config.toml
d_model = 768
norm_eps = 1e-05
init = "trunc"
init_std_qkv = 0.0234
lr = 0.000521
lr_mult_qkv = 0.7
MLP neurons of a small language model. Each row is named by its layer, matrix (down: output weights) and neuron, and shows model dimensions 64-127. Each number is 200 + 20 x the weight over its row's rms, rounded and kept within 0 to 999. A neuron's up and down rows have the sign that makes its largest values positive.
A block is one neuron, or neurons of one layer that tend to fire together. After each block is what it responds to, as a language model described it from the Wikipedia text at the highest values.

L5.down964,209,202,188,242,247,226,133,178,197,188,201,203,221,193,213,196,209,199,165,196,214,193,195,217,200,203,190,160,260,205,180,220,197,201,194,196,174,183,170,193,188,193,203,203,171,239,216,205,207,171,167,204,226,190,201,229,198,185,219,178,191,192,176,215
L5.down1183,205,219,196,190,191,214,158,197,171,202,189,164,213,163,203,192,186,173,185,194,168,174,205,177,194,182,205,177,206,184,229,223,203,127,203,198,212,197,161,213,189,188,190,202,217,230,192,215,181,216,206,201,193,201,181,198,215,165,202,176,189,192,151,192
Table header column names

L4.down106,213,206,188,215,196,197,271,205,190,200,207,175,181,180,184,191,185,198,202,170,168,216,192,178,199,164,181,184,183,198,201,203,211,209,211,170,199,228,208,201,190,201,167,185,210,220,218,222,200,198,188,201,187,200,156,178,173,179,211,185,141,183,219,215
L4.down653,174,173,197,223,203,199,257,219,204,204,166,193,191,183,191,199,194,185,234,184,198,198,184,163,207,177,213,231,177,188,225,179,212,203,200,183,189,149,211,204,210,194,206,192,210,207,201,201,237,185,239,168,210,181,188,196,196,185,220,215,206,208,203,203
L4.down669,204,207,175,205,205,183,216,188,211,239,217,229,225,197,223,218,208,173,231,181,188,185,189,223,168,166,191,232,181,204,169,189,198,236,239,184,190,215,222,203,210,211,194,208,223,213,185,174,206,169,202,162,184,196,202,221,197,206,171,189,195,220,165,201
L4.down903,176,211,191,215,225,199,201,210,202,151,197,209,209,152,200,193,190,192,200,198,193,203,203,192,189,219,202,229,213,209,175,186,218,155,192,153,185,176,162,203,181,199,230,206,173,193,213,202,204,198,224,203,232,164,192,167,181,173,207,192,157,202,189,218
Table header and section markup

L5.down426,232,227,234,184,207,175,210,182,173,206,237,192,175,231,179,206,205,181,211,179,187,150,198,167,217,211,236,199,191,227,235,176,217,219,184,180,161,199,225,189,225,178,227,190,195,234,236,178,198,218,213,224,166,216,185,167,171,210,201,231,203,206,220,219
L5.down1803,181,232,210,195,202,177,187,172,212,209,212,191,199,187,183,192,192,205,202,209,217,205,209,206,202,178,215,200,221,223,199,182,189,213,232,183,205,217,219,178,165,202,185,196,219,240,195,183,219,257,184,199,225,213,201,236,200,177,158,222,215,180,163,225
Before a proper name

L3.down590,212,184,190,194,202,211,202,197,227,191,209,220,193,172,187,210,202,228,181,170,217,206,204,197,177,215,203,174,193,178,209,175,198,127,218,192,191,222,190,191,208,199,155,174,191,196,195,226,214,236,218,200,195,204,217,179,190,188,210,202,214,185,187,182
L3.down978,186,200,230,215,171,199,185,207,212,206,204,196,169,193,232,172,194,174,194,215,181,194,193,202,224,192,200,211,219,221,191,189,241,193,204,210,217,230,204,219,178,214,183,197,185,170,199,216,192,190,185,202,203,157,210,169,233,198,219,181,204,216,249,211
L3.down1340,223,198,245,236,223,170,205,213,187,200,205,166,193,197,196,222,187,220,212,226,185,202,233,185,156,228,189,225,176,196,237,186,216,208,206,204,201,197,193,222,226,246,213,202,237,243,189,175,201,202,196,195,196,215,223,219,208,225,227,198,219,195,221,230
L3.down1362,203,166,185,222,206,209,225,209,172,209,211,181,170,218,192,232,187,221,175,192,166,214,206,221,203,200,201,194,206,191,211,232,187,199,224,183,198,250,226,204,180,202,203,194,215,228,216,239,217,233,204,200,168,213,183,217,203,197,195,199,198,209,273,199
L3.down1371,204,217,217,213,190,202,177,202,179,196,191,190,187,199,165,173,218,192,218,183,214,180,218,185,193,218,179,219,206,189,190,224,210,213,218,179,221,133,189,176,158,195,187,203,198,171,230,201,202,194,240,197,247,201,205,178,200,213,182,201,199,213,176,216
L3.down1698,223,177,203,184,217,174,222,184,188,159,203,191,172,243,187,172,205,162,209,239,219,202,216,213,208,174,199,183,199,202,203,189,229,169,250,207,214,212,224,196,199,176,190,225,180,216,224,197,225,191,208,179,209,196,213,193,188,235,210,213,207,226,205,209
L3.down1753,220,212,177,221,193,196,212,192,221,197,219,225,162,190,183,207,232,202,218,211,158,179,227,188,189,188,204,212,184,185,216,231,236,217,234,194,170,179,187,220,223,211,195,182,227,198,196,190,198,211,205,196,235,166,205,192,243,180,199,186,173,204,196,187
L3.down1899,214,189,215,173,201,180,233,185,165,185,204,205,208,175,177,162,237,212,210,223,240,224,204,181,192,199,220,176,201,188,184,197,232,166,158,183,193,197,218,189,241,186,211,213,176,229,195,154,186,208,199,202,190,198,213,202,225,182,200,194,212,148,191,202
Closing tokens of units

L3.down34,204,180,211,239,214,206,215,187,217,194,152,186,227,198,205,223,201,194,200,184,188,180,195,178,214,208,238,206,195,210,217,233,198,179,230,226,213,207,209,203,188,201,180,188,217,175,191,202,219,196,196,199,192,179,241,209,192,231,200,178,194,196,212,193
L3.down40,196,215,175,196,198,169,180,189,204,230,187,180,205,206,226,205,198,170,204,183,210,201,215,228,205,210,194,183,192,198,184,189,189,112,221,214,197,210,222,206,194,211,217,198,169,238,240,191,230,199,168,214,188,177,193,201,211,195,215,202,204,210,235,187
L3.down43,218,191,232,158,217,190,197,193,237,217,163,223,195,189,206,217,199,251,200,188,203,161,207,190,220,206,193,202,224,209,225,231,150,193,171,211,197,227,208,203,253,187,174,205,212,192,199,192,202,213,218,198,228,211,193,176,226,225,231,190,213,237,188,220
L3.down192,196,186,194,205,169,173,234,166,225,189,187,207,221,210,194,229,177,190,205,200,206,192,162,171,208,224,240,198,199,212,195,212,167,117,209,203,243,220,231,221,201,206,221,173,179,231,199,206,191,201,194,228,192,194,182,185,209,207,204,233,182,172,230,199
L3.down554,216,194,180,205,197,225,229,195,211,185,217,205,172,222,193,208,192,179,229,205,201,218,161,189,192,206,184,210,188,222,201,162,228,217,178,184,213,196,179,184,225,226,206,229,178,227,187,201,195,225,220,207,214,188,206,217,196,203,190,234,198,204,198,169
L3.down1056,206,197,199,185,190,154,208,206,190,189,227,183,186,205,214,202,195,194,168,206,203,191,178,223,190,184,192,176,194,193,216,188,205,212,207,191,227,208,211,179,216,213,195,207,197,168,218,185,185,203,227,195,237,203,163,201,200,209,170,203,208,210,253,181
L3.down1503,201,230,233,216,208,181,200,198,176,187,180,198,164,217,212,206,206,196,194,187,172,178,182,238,175,217,200,190,178,165,233,201,209,202,244,208,192,199,204,188,206,233,224,171,186,192,205,205,194,215,162,161,207,202,211,200,214,159,193,217,190,220,172,232
L3.down1758,176,212,157,182,196,233,175,212,200,184,225,175,189,227,225,219,186,191,196,249,181,223,204,179,194,201,209,179,171,187,196,190,181,156,195,222,178,208,207,182,171,191,205,181,223,214,183,190,186,215,186,241,203,233,179,203,226,197,188,195,238,204,176,195
Name-start tokens

L5.down17,174,210,185,161,227,178,222,227,198,191,190,168,185,219,201,209,216,186,245,185,199,211,196,218,190,170,211,200,179,227,214,246,204,192,240,196,174,209,218,199,216,206,201,200,184,196,203,179,203,202,192,194,199,229,192,196,177,184,212,187,195,226,195,202
L5.down699,203,188,203,183,201,190,195,259,218,209,182,194,187,197,178,193,257,220,198,243,197,197,218,226,180,211,221,214,197,206,228,213,215,186,203,175,169,199,212,188,197,249,198,201,238,217,197,205,172,194,166,200,208,198,225,214,176,178,207,181,194,231,195,183
Year final digits

L5.down261,217,192,159,215,206,201,187,214,185,226,200,214,212,220,206,202,204,204,217,208,216,194,183,199,219,193,150,155,147,195,210,178,164,183,218,210,202,229,212,196,176,198,191,226,178,220,214,202,200,225,196,152,209,238,193,187,219,213,193,211,177,171,198,157
L5.down1786,234,188,207,152,219,200,163,204,198,186,194,211,206,198,231,199,180,207,182,203,221,235,199,197,199,209,212,220,214,203,191,181,211,196,208,229,216,177,212,199,176,176,217,219,192,186,208,202,198,198,198,188,229,209,235,168,178,195,182,182,226,217,204,192
Table cells and list breaks

L4.down333,203,228,214,163,196,177,218,182,195,158,196,211,197,197,185,192,182,206,216,189,201,208,206,165,216,192,207,202,230,183,149,220,225,203,231,177,187,185,216,201,181,188,197,209,165,229,220,182,191,229,192,231,201,202,212,207,175,216,198,195,184,184,190,208
L4.down617,183,187,184,216,214,193,240,225,207,189,208,216,190,192,218,169,207,163,176,201,234,200,196,190,222,191,197,191,202,169,197,193,181,143,176,169,212,239,191,201,179,207,185,201,201,190,206,201,206,198,199,203,214,198,187,197,156,194,215,186,187,223,226,188
L4.down1068,179,182,198,197,192,184,166,222,181,168,190,185,209,180,212,195,199,232,234,190,190,217,226,163,187,234,213,207,184,179,219,201,181,268,187,199,197,188,189,176,190,185,224,188,206,190,178,199,235,181,224,207,236,180,212,203,193,174,204,183,167,210,173,176
L4.down1140,228,199,184,201,187,179,143,207,187,178,225,188,179,211,209,217,240,244,224,166,215,210,165,182,256,216,201,195,210,194,182,190,215,217,203,218,167,214,202,182,192,188,218,199,236,190,210,228,191,191,199,206,202,241,212,183,173,161,191,165,213,192,193,249
Opening quotation marks

L4.down10,206,146,181,225,203,239,226,201,197,201,179,198,222,194,196,207,226,200,215,196,224,214,207,203,196,195,213,220,234,208,191,218,190,244,248,191,204,188,183,201,200,196,196,167,230,204,182,202,185,161,212,178,209,232,191,189,141,220,187,221,199,211,180,160
L4.down1353,186,215,208,169,186,176,241,206,204,161,201,203,177,173,176,174,200,217,172,187,232,239,177,178,245,198,191,176,227,203,211,194,172,191,224,212,201,156,204,198,203,191,191,187,189,217,176,208,188,176,208,218,201,204,210,182,173,190,192,207,185,176,223,241
L4.down1674,214,195,192,151,173,239,219,181,195,236,203,201,215,209,225,179,187,198,231,213,208,179,228,178,184,214,206,220,185,207,194,180,222,204,186,208,187,237,205,229,222,226,222,190,217,211,198,203,219,209,207,228,194,228,173,201,207,178,217,214,197,188,196,222
L4.down1935,192,220,204,185,180,211,212,166,228,211,229,153,211,191,166,214,214,214,173,216,209,206,185,173,198,174,179,212,205,214,192,220,178,197,176,169,195,226,163,236,188,191,168,171,205,213,195,206,218,183,175,182,189,196,203,197,209,225,187,174,198,179,221,206
Slot before expected number

L4.down8,215,202,219,192,209,193,189,190,196,255,200,210,218,214,242,172,199,237,202,200,225,220,182,183,176,198,200,166,186,166,227,179,202,240,209,162,193,235,205,239,173,233,215,204,204,200,221,213,238,215,222,178,228,193,211,186,229,216,206,228,214,212,207,199
L4.down382,170,185,229,206,207,171,167,199,191,199,190,188,217,173,213,176,250,224,217,180,188,188,214,186,217,183,216,241,203,195,224,218,171,219,220,203,179,179,138,211,193,207,199,221,170,211,215,179,229,178,185,163,181,169,215,178,220,231,209,177,228,205,232,227
L4.down1223,219,161,210,211,167,182,245,202,184,215,190,220,167,191,203,163,229,172,205,203,187,217,212,241,223,185,202,201,217,181,218,195,175,178,178,203,207,195,198,224,229,208,197,203,222,186,204,199,203,214,198,200,176,180,184,227,190,224,203,213,250,195,211,189
L4.down2035,212,190,179,213,153,211,176,203,198,239,202,208,199,193,167,189,178,148,207,212,219,179,214,194,182,167,198,217,174,180,211,195,216,261,188,168,181,222,195,228,190,216,163,202,233,226,163,229,195,163,212,192,189,207,184,191,184,219,199,213,161,226,228,247
Year digit completion

L5.down1133,223,193,222,201,218,189,212,197,204,226,233,192,226,222,213,213,155,205,153,208,227,195,165,188,200,173,193,194,234,215,211,207,204,185,215,185,181,190,208,184,215,209,235,221,239,227,211,191,215,220,222,225,165,173,253,198,200,200,198,183,192,203,217,227
L5.down2036,172,195,196,177,181,161,206,187,204,242,223,214,201,241,229,179,198,183,160,196,157,172,171,195,198,201,187,219,245,199,185,186,194,205,194,196,194,218,263,226,156,193,173,225,181,219,203,211,201,218,213,223,215,189,251,169,234,197,200,204,205,202,209,192
Mid-number digit tokens

L4.down179,203,212,224,182,208,193,192,206,204,201,212,216,187,206,180,162,186,183,189,212,224,233,237,211,189,187,219,238,217,193,181,213,181,254,221,190,201,205,203,207,171,200,211,231,207,171,215,205,205,180,188,198,211,193,197,181,158,224,197,224,224,198,192,205
L4.down469,188,196,220,208,180,197,186,204,221,201,212,188,215,165,216,212,198,189,222,202,213,184,163,220,228,197,210,218,221,188,188,238,168,164,210,207,195,194,202,228,244,204,199,186,174,215,204,164,191,191,214,199,195,209,216,182,210,226,196,203,240,235,218,171
L4.down1208,202,168,171,161,214,200,174,203,223,210,203,171,201,157,210,200,209,200,174,206,209,212,206,211,199,192,198,213,210,227,201,209,194,199,192,203,196,195,211,195,198,200,221,223,212,136,178,234,210,180,223,181,205,186,201,210,177,227,196,196,199,208,190,206
L4.down1522,204,225,185,201,201,221,224,179,222,233,174,222,213,168,178,169,175,209,196,192,218,216,197,191,198,228,197,204,231,208,195,193,209,244,200,218,200,205,188,204,199,178,205,204,189,182,195,210,179,192,164,242,223,199,202,205,165,228,203,194,249,226,172,194
Coordinators after modifiers

L5.down299,194,211,193,196,187,169,181,193,188,210,204,198,174,192,188,168,179,204,183,185,207,173,215,203,186,203,221,192,206,201,187,205,159,190,206,205,222,149,142,211,210,242,193,197,196,226,199,160,195,203,199,181,172,215,205,233,226,228,202,257,184,201,202,183
L5.down431,192,158,213,198,216,214,201,189,189,187,214,200,199,226,196,202,176,187,181,210,143,181,199,195,214,216,213,227,227,215,218,189,229,117,199,202,202,192,182,191,193,186,186,201,185,175,228,202,222,226,196,173,187,189,180,228,160,179,183,184,179,203,236,177
Early digits of years

L4.down396,205,204,203,161,157,172,214,199,217,214,187,188,173,216,198,200,197,189,187,208,192,213,230,209,222,217,220,216,181,201,186,208,160,142,179,222,218,223,189,182,208,195,202,235,158,201,197,195,194,184,222,195,177,184,212,198,222,214,233,221,200,238,231,219
L4.down735,219,225,231,207,206,194,209,149,213,195,168,208,224,221,237,193,215,196,170,228,215,220,169,220,196,191,196,195,223,212,188,187,191,173,155,220,224,203,221,158,190,179,210,206,211,196,181,189,229,192,184,190,190,202,217,202,197,222,197,217,203,209,204,201
L4.down1347,220,212,209,200,180,185,200,161,190,228,215,203,183,196,218,205,196,221,189,222,203,222,172,209,196,215,209,172,178,219,198,246,191,172,126,219,195,205,213,175,222,196,178,191,163,212,216,205,203,203,185,195,215,211,209,182,228,188,201,192,202,173,241,225
L4.down1537,216,178,198,170,200,153,202,189,196,223,195,224,195,188,225,198,172,178,156,207,212,196,186,200,198,203,207,208,168,220,224,205,170,149,163,227,230,178,204,186,200,186,183,188,201,226,229,194,206,194,197,215,209,190,198,174,209,207,180,237,183,209,228,206
Proper-name first tokens

L3.down247,201,158,198,209,206,185,189,188,199,213,197,174,184,213,178,213,217,198,219,237,240,177,201,186,170,214,200,202,173,215,222,212,219,211,203,200,211,182,186,189,183,196,177,179,248,200,219,224,187,215,193,185,183,214,210,192,229,217,202,197,206,177,197,191
L3.down313,210,190,187,187,199,203,196,216,208,200,199,208,203,228,218,186,217,184,206,202,191,231,188,191,167,162,184,221,233,214,200,189,229,153,228,204,233,212,185,224,208,202,213,175,188,198,191,201,216,184,199,194,178,194,189,195,197,180,232,193,186,183,185,188
L3.down573,214,205,175,223,186,215,214,217,197,174,200,199,191,193,179,203,158,189,225,213,183,210,189,212,218,174,196,233,223,185,205,196,235,163,199,187,184,198,188,202,235,209,199,158,211,193,193,153,177,203,201,203,208,198,214,191,221,211,231,185,221,240,236,205
L3.down676,161,211,210,200,215,184,182,201,200,221,181,194,199,191,233,140,225,215,221,199,202,208,227,183,189,195,214,181,212,213,192,187,232,137,195,189,205,202,186,201,180,202,199,189,247,181,222,198,189,186,221,200,238,179,195,207,204,199,211,174,180,211,218,195
L3.down699,230,210,204,218,232,166,185,189,201,204,202,224,196,189,178,181,239,207,196,178,246,180,204,178,182,196,195,203,198,193,209,249,247,204,168,183,200,189,181,175,171,206,226,173,209,171,198,176,206,194,172,182,200,173,205,180,218,190,213,226,183,175,208,154
L3.down1802,221,202,168,212,220,207,192,178,186,212,223,218,173,209,204,236,176,234,219,210,213,212,190,198,183,206,201,171,205,184,187,249,205,160,212,191,176,206,171,192,205,173,220,180,213,185,245,214,186,188,155,205,188,201,203,207,206,196,198,196,181,167,204,200
L3.down1939,192,220,224,175,171,180,197,170,212,223,173,233,196,203,204,203,237,228,204,217,210,203,184,213,183,164,167,212,174,194,185,200,210,168,224,199,210,165,196,244,223,199,195,202,229,218,201,198,196,195,211,208,212,204,195,211,189,164,210,207,188,192,196,203
L3.down2007,212,214,187,190,188,169,195,213,197,190,197,219,185,180,202,205,154,196,237,213,178,181,190,200,178,186,213,200,197,238,217,221,223,156,215,214,224,176,189,243,223,188,211,253,195,197,199,236,200,179,160,180,198,209,193,233,216,201,232,189,212,194,212,227
Year-final digits in dates

L3.down271,184,212,202,208,166,210,204,225,200,195,205,174,217,222,217,186,207,159,164,202,190,224,213,221,238,168,192,194,214,221,155,204,240,266,172,224,222,187,181,182,163,202,239,215,191,200,200,190,202,186,161,192,209,169,204,193,194,226,201,204,237,209,182,197
L3.down611,204,236,207,215,178,160,232,191,222,161,151,225,201,196,218,198,187,181,180,207,183,224,190,220,201,196,193,210,176,204,182,174,173,211,213,201,229,205,195,197,226,204,214,205,212,227,191,219,149,222,222,253,193,198,207,166,177,225,222,215,205,171,199,205
L3.down825,227,188,230,219,197,214,178,206,211,169,196,177,196,243,189,172,203,197,219,263,182,224,215,207,198,198,204,186,173,199,186,219,210,162,228,200,231,218,250,197,159,207,191,179,180,217,172,232,209,198,226,187,228,203,206,190,193,201,188,192,218,199,222,225
L3.down892,201,216,269,188,164,221,191,231,216,203,193,245,175,186,216,185,210,233,229,213,218,218,236,217,190,201,211,190,213,185,198,218,226,235,267,194,216,212,233,168,228,182,191,209,237,197,211,179,220,211,216,180,179,199,190,186,200,204,198,182,210,218,220,207
L3.down1060,201,202,247,195,212,186,185,214,213,204,178,204,193,213,198,231,196,176,197,192,181,200,169,205,160,194,194,191,244,173,200,229,220,201,215,209,192,229,210,210,183,170,203,187,193,197,215,186,209,219,177,173,225,148,167,213,215,204,210,200,227,218,159,165
L3.down1670,228,229,227,209,228,191,190,213,228,213,157,214,202,178,223,183,219,196,224,189,214,180,225,204,204,160,175,199,244,234,227,225,187,187,204,193,217,225,204,208,203,196,207,197,228,218,197,211,228,204,195,199,213,228,194,211,229,217,215,221,228,193,170,198
L3.down1719,199,198,218,201,199,169,168,253,205,173,224,204,221,172,207,189,182,159,169,185,183,189,207,183,221,206,179,176,167,179,216,230,216,199,186,182,232,194,217,197,180,215,210,152,214,191,176,175,191,169,161,164,204,181,168,207,189,159,214,166,212,199,168,190
L3.down1824,207,175,177,221,178,206,223,205,192,202,215,222,213,166,173,230,181,204,222,220,191,218,187,208,217,205,219,223,213,217,154,256,217,209,217,204,209,213,196,207,153,186,210,217,174,188,182,224,180,226,183,211,233,195,196,173,202,187,200,236,215,180,215,189
Numeric table cells

L5.down482,246,223,151,212,212,199,204,189,229,200,197,193,186,186,211,212,197,167,227,210,172,186,161,203,220,173,216,231,187,233,208,186,216,193,210,186,210,194,191,182,191,198,187,210,167,198,218,182,200,212,173,169,191,216,213,185,190,198,219,228,204,206,230,196
L5.down577,198,187,230,211,208,206,246,199,168,225,190,195,188,214,198,231,194,215,186,210,194,193,219,205,201,199,198,240,235,206,180,205,229,137,184,201,177,207,177,190,214,199,196,203,244,215,223,188,207,209,204,196,173,178,207,206,202,213,145,227,187,194,207,159
Inside rare proper names

L4.down37,207,198,207,218,187,167,196,204,221,228,202,250,255,233,202,190,190,209,166,213,184,186,200,191,194,184,205,150,161,196,171,237,204,170,187,221,213,206,215,217,191,173,227,190,205,191,216,215,174,187,190,174,205,190,199,180,163,200,183,187,207,188,201,203
L4.down92,190,208,188,203,208,225,196,173,212,166,199,186,202,228,172,193,181,178,224,211,227,208,236,227,224,216,173,237,192,188,189,185,186,139,223,229,191,168,203,206,186,238,185,208,215,228,194,194,137,195,225,177,197,210,208,228,180,198,238,226,222,236,174,196
L4.down1893,195,225,195,185,181,225,188,228,166,211,217,181,185,174,208,226,205,201,175,211,189,196,191,238,201,146,201,224,190,181,182,226,208,207,210,195,189,184,198,185,181,184,222,209,241,180,193,195,169,209,206,171,216,188,169,219,191,191,180,182,170,167,191,217
L4.down1949,224,237,189,191,191,198,179,221,212,185,167,209,207,204,218,224,207,190,191,191,166,194,198,227,185,159,188,220,208,217,194,225,193,174,239,185,196,194,148,238,209,209,207,205,176,177,204,182,173,212,229,204,180,190,235,193,187,174,204,178,160,211,200,212
Year-final digits in dates

L3.down131,196,204,204,187,208,189,184,169,191,187,188,180,213,176,194,138,225,190,165,225,166,171,238,164,180,198,197,164,184,209,195,222,227,190,191,180,200,172,202,183,196,211,196,236,201,192,131,164,168,214,227,183,244,165,223,208,192,193,245,176,222,175,211,210
L3.down281,197,178,217,204,200,168,165,199,201,172,164,208,216,196,214,203,191,197,214,208,186,195,197,181,218,217,187,185,202,220,189,176,204,307,179,199,219,216,186,210,192,182,192,210,198,236,196,197,146,220,233,201,186,220,182,181,230,237,182,232,220,224,214,166
L3.down572,183,177,215,164,191,197,228,207,217,191,176,179,159,206,209,204,204,193,215,191,218,205,222,192,211,184,231,208,211,204,181,188,175,140,232,197,231,209,202,200,205,201,202,214,196,172,209,201,212,200,185,213,241,181,221,181,202,196,185,200,192,165,184,180
L3.down668,192,234,198,223,224,195,222,185,179,206,208,218,198,179,196,158,199,159,179,209,207,226,187,216,198,183,207,237,214,232,161,160,196,165,187,189,219,180,199,216,206,184,218,212,166,186,222,192,184,182,213,200,201,201,186,215,175,232,239,217,210,185,222,201
L3.down708,223,193,195,200,244,180,188,220,192,203,205,169,168,198,209,182,215,178,190,204,245,195,208,211,199,201,222,198,186,182,179,184,205,219,185,181,190,221,194,210,170,211,234,189,228,196,192,165,225,181,209,214,203,199,215,200,203,234,173,175,176,212,220,246
L3.down1693,195,202,177,204,213,182,211,198,181,178,204,202,183,206,193,202,161,219,203,196,240,172,205,191,184,184,232,196,224,196,195,189,226,158,192,208,221,237,202,172,195,233,189,198,181,248,185,209,192,211,214,227,203,191,211,214,193,187,202,221,192,205,198,217
L3.down1786,208,184,222,189,219,222,215,218,223,244,174,188,200,179,232,210,203,218,198,153,212,237,191,193,220,191,228,214,194,188,190,217,230,189,206,224,198,221,190,204,186,164,192,195,212,226,212,181,155,171,184,195,206,184,200,199,206,198,210,175,189,192,224,168
L3.down1866,213,220,190,192,244,182,203,187,181,196,199,200,213,210,188,186,162,164,182,211,216,230,197,175,204,215,154,177,225,200,200,167,231,168,223,185,220,198,198,184,184,208,196,234,220,244,209,191,223,255,218,176,207,180,162,222,244,193,251,192,180,217,198,202
Mid-sentence opening quotes

L3.down70,205,198,195,171,202,216,189,226,179,203,218,231,226,242,205,179,201,223,249,234,163,197,202,209,197,193,162,186,184,202,207,198,204,195,175,202,199,201,195,225,210,221,175,197,213,192,216,195,155,216,178,238,211,200,205,151,213,218,191,214,188,203,202,168
L3.down84,196,201,174,202,196,205,204,215,202,239,218,178,215,177,253,193,228,182,206,230,227,191,178,197,213,218,177,202,221,212,205,231,211,211,204,219,180,216,208,192,152,225,206,198,183,210,198,188,213,194,227,181,230,208,230,206,187,196,196,166,209,251,198,220
L3.down99,198,201,165,197,227,199,206,222,222,214,224,209,203,199,206,195,206,186,191,231,241,207,197,176,243,222,211,181,181,206,202,227,233,177,148,199,204,176,200,214,183,204,205,186,200,217,212,226,201,203,225,194,229,212,183,189,167,243,194,193,178,214,196,178
L3.down1209,201,195,187,209,213,194,204,231,183,156,155,191,194,190,223,199,164,216,231,202,237,204,192,168,232,207,197,183,196,235,221,179,220,200,180,227,181,180,224,196,172,218,205,205,205,220,205,194,211,231,214,223,200,191,183,230,207,205,162,198,204,188,210,158
L3.down1478,182,223,204,192,223,189,211,212,172,187,210,204,246,214,220,207,212,204,186,189,220,217,190,201,219,195,240,231,191,205,189,170,198,169,170,197,244,183,208,206,173,206,229,195,157,172,195,235,243,213,186,196,211,205,211,198,195,181,181,187,215,165,191,202
L3.down1483,216,185,197,208,187,197,219,216,185,171,198,217,176,195,182,196,201,202,184,221,188,197,164,211,196,239,184,191,235,221,185,178,207,217,193,151,194,224,221,204,176,178,207,236,154,231,206,174,210,213,213,230,210,210,210,220,208,150,225,218,211,222,197,195
L3.down1605,194,209,215,181,174,219,224,189,215,201,241,250,197,203,200,222,184,210,212,198,211,201,201,226,201,169,220,224,182,209,218,200,211,194,209,192,221,206,202,215,190,202,188,187,179,177,199,220,172,181,174,197,179,182,199,208,170,165,218,201,192,208,204,228
L3.down1806,204,178,161,184,191,196,222,205,201,222,196,224,237,189,204,214,182,197,200,223,199,188,180,222,209,190,209,210,213,247,206,212,210,204,167,196,210,216,239,233,205,196,194,195,226,220,207,185,200,227,197,204,172,228,227,209,203,205,171,211,207,181,234,215
Decimal point in coordinates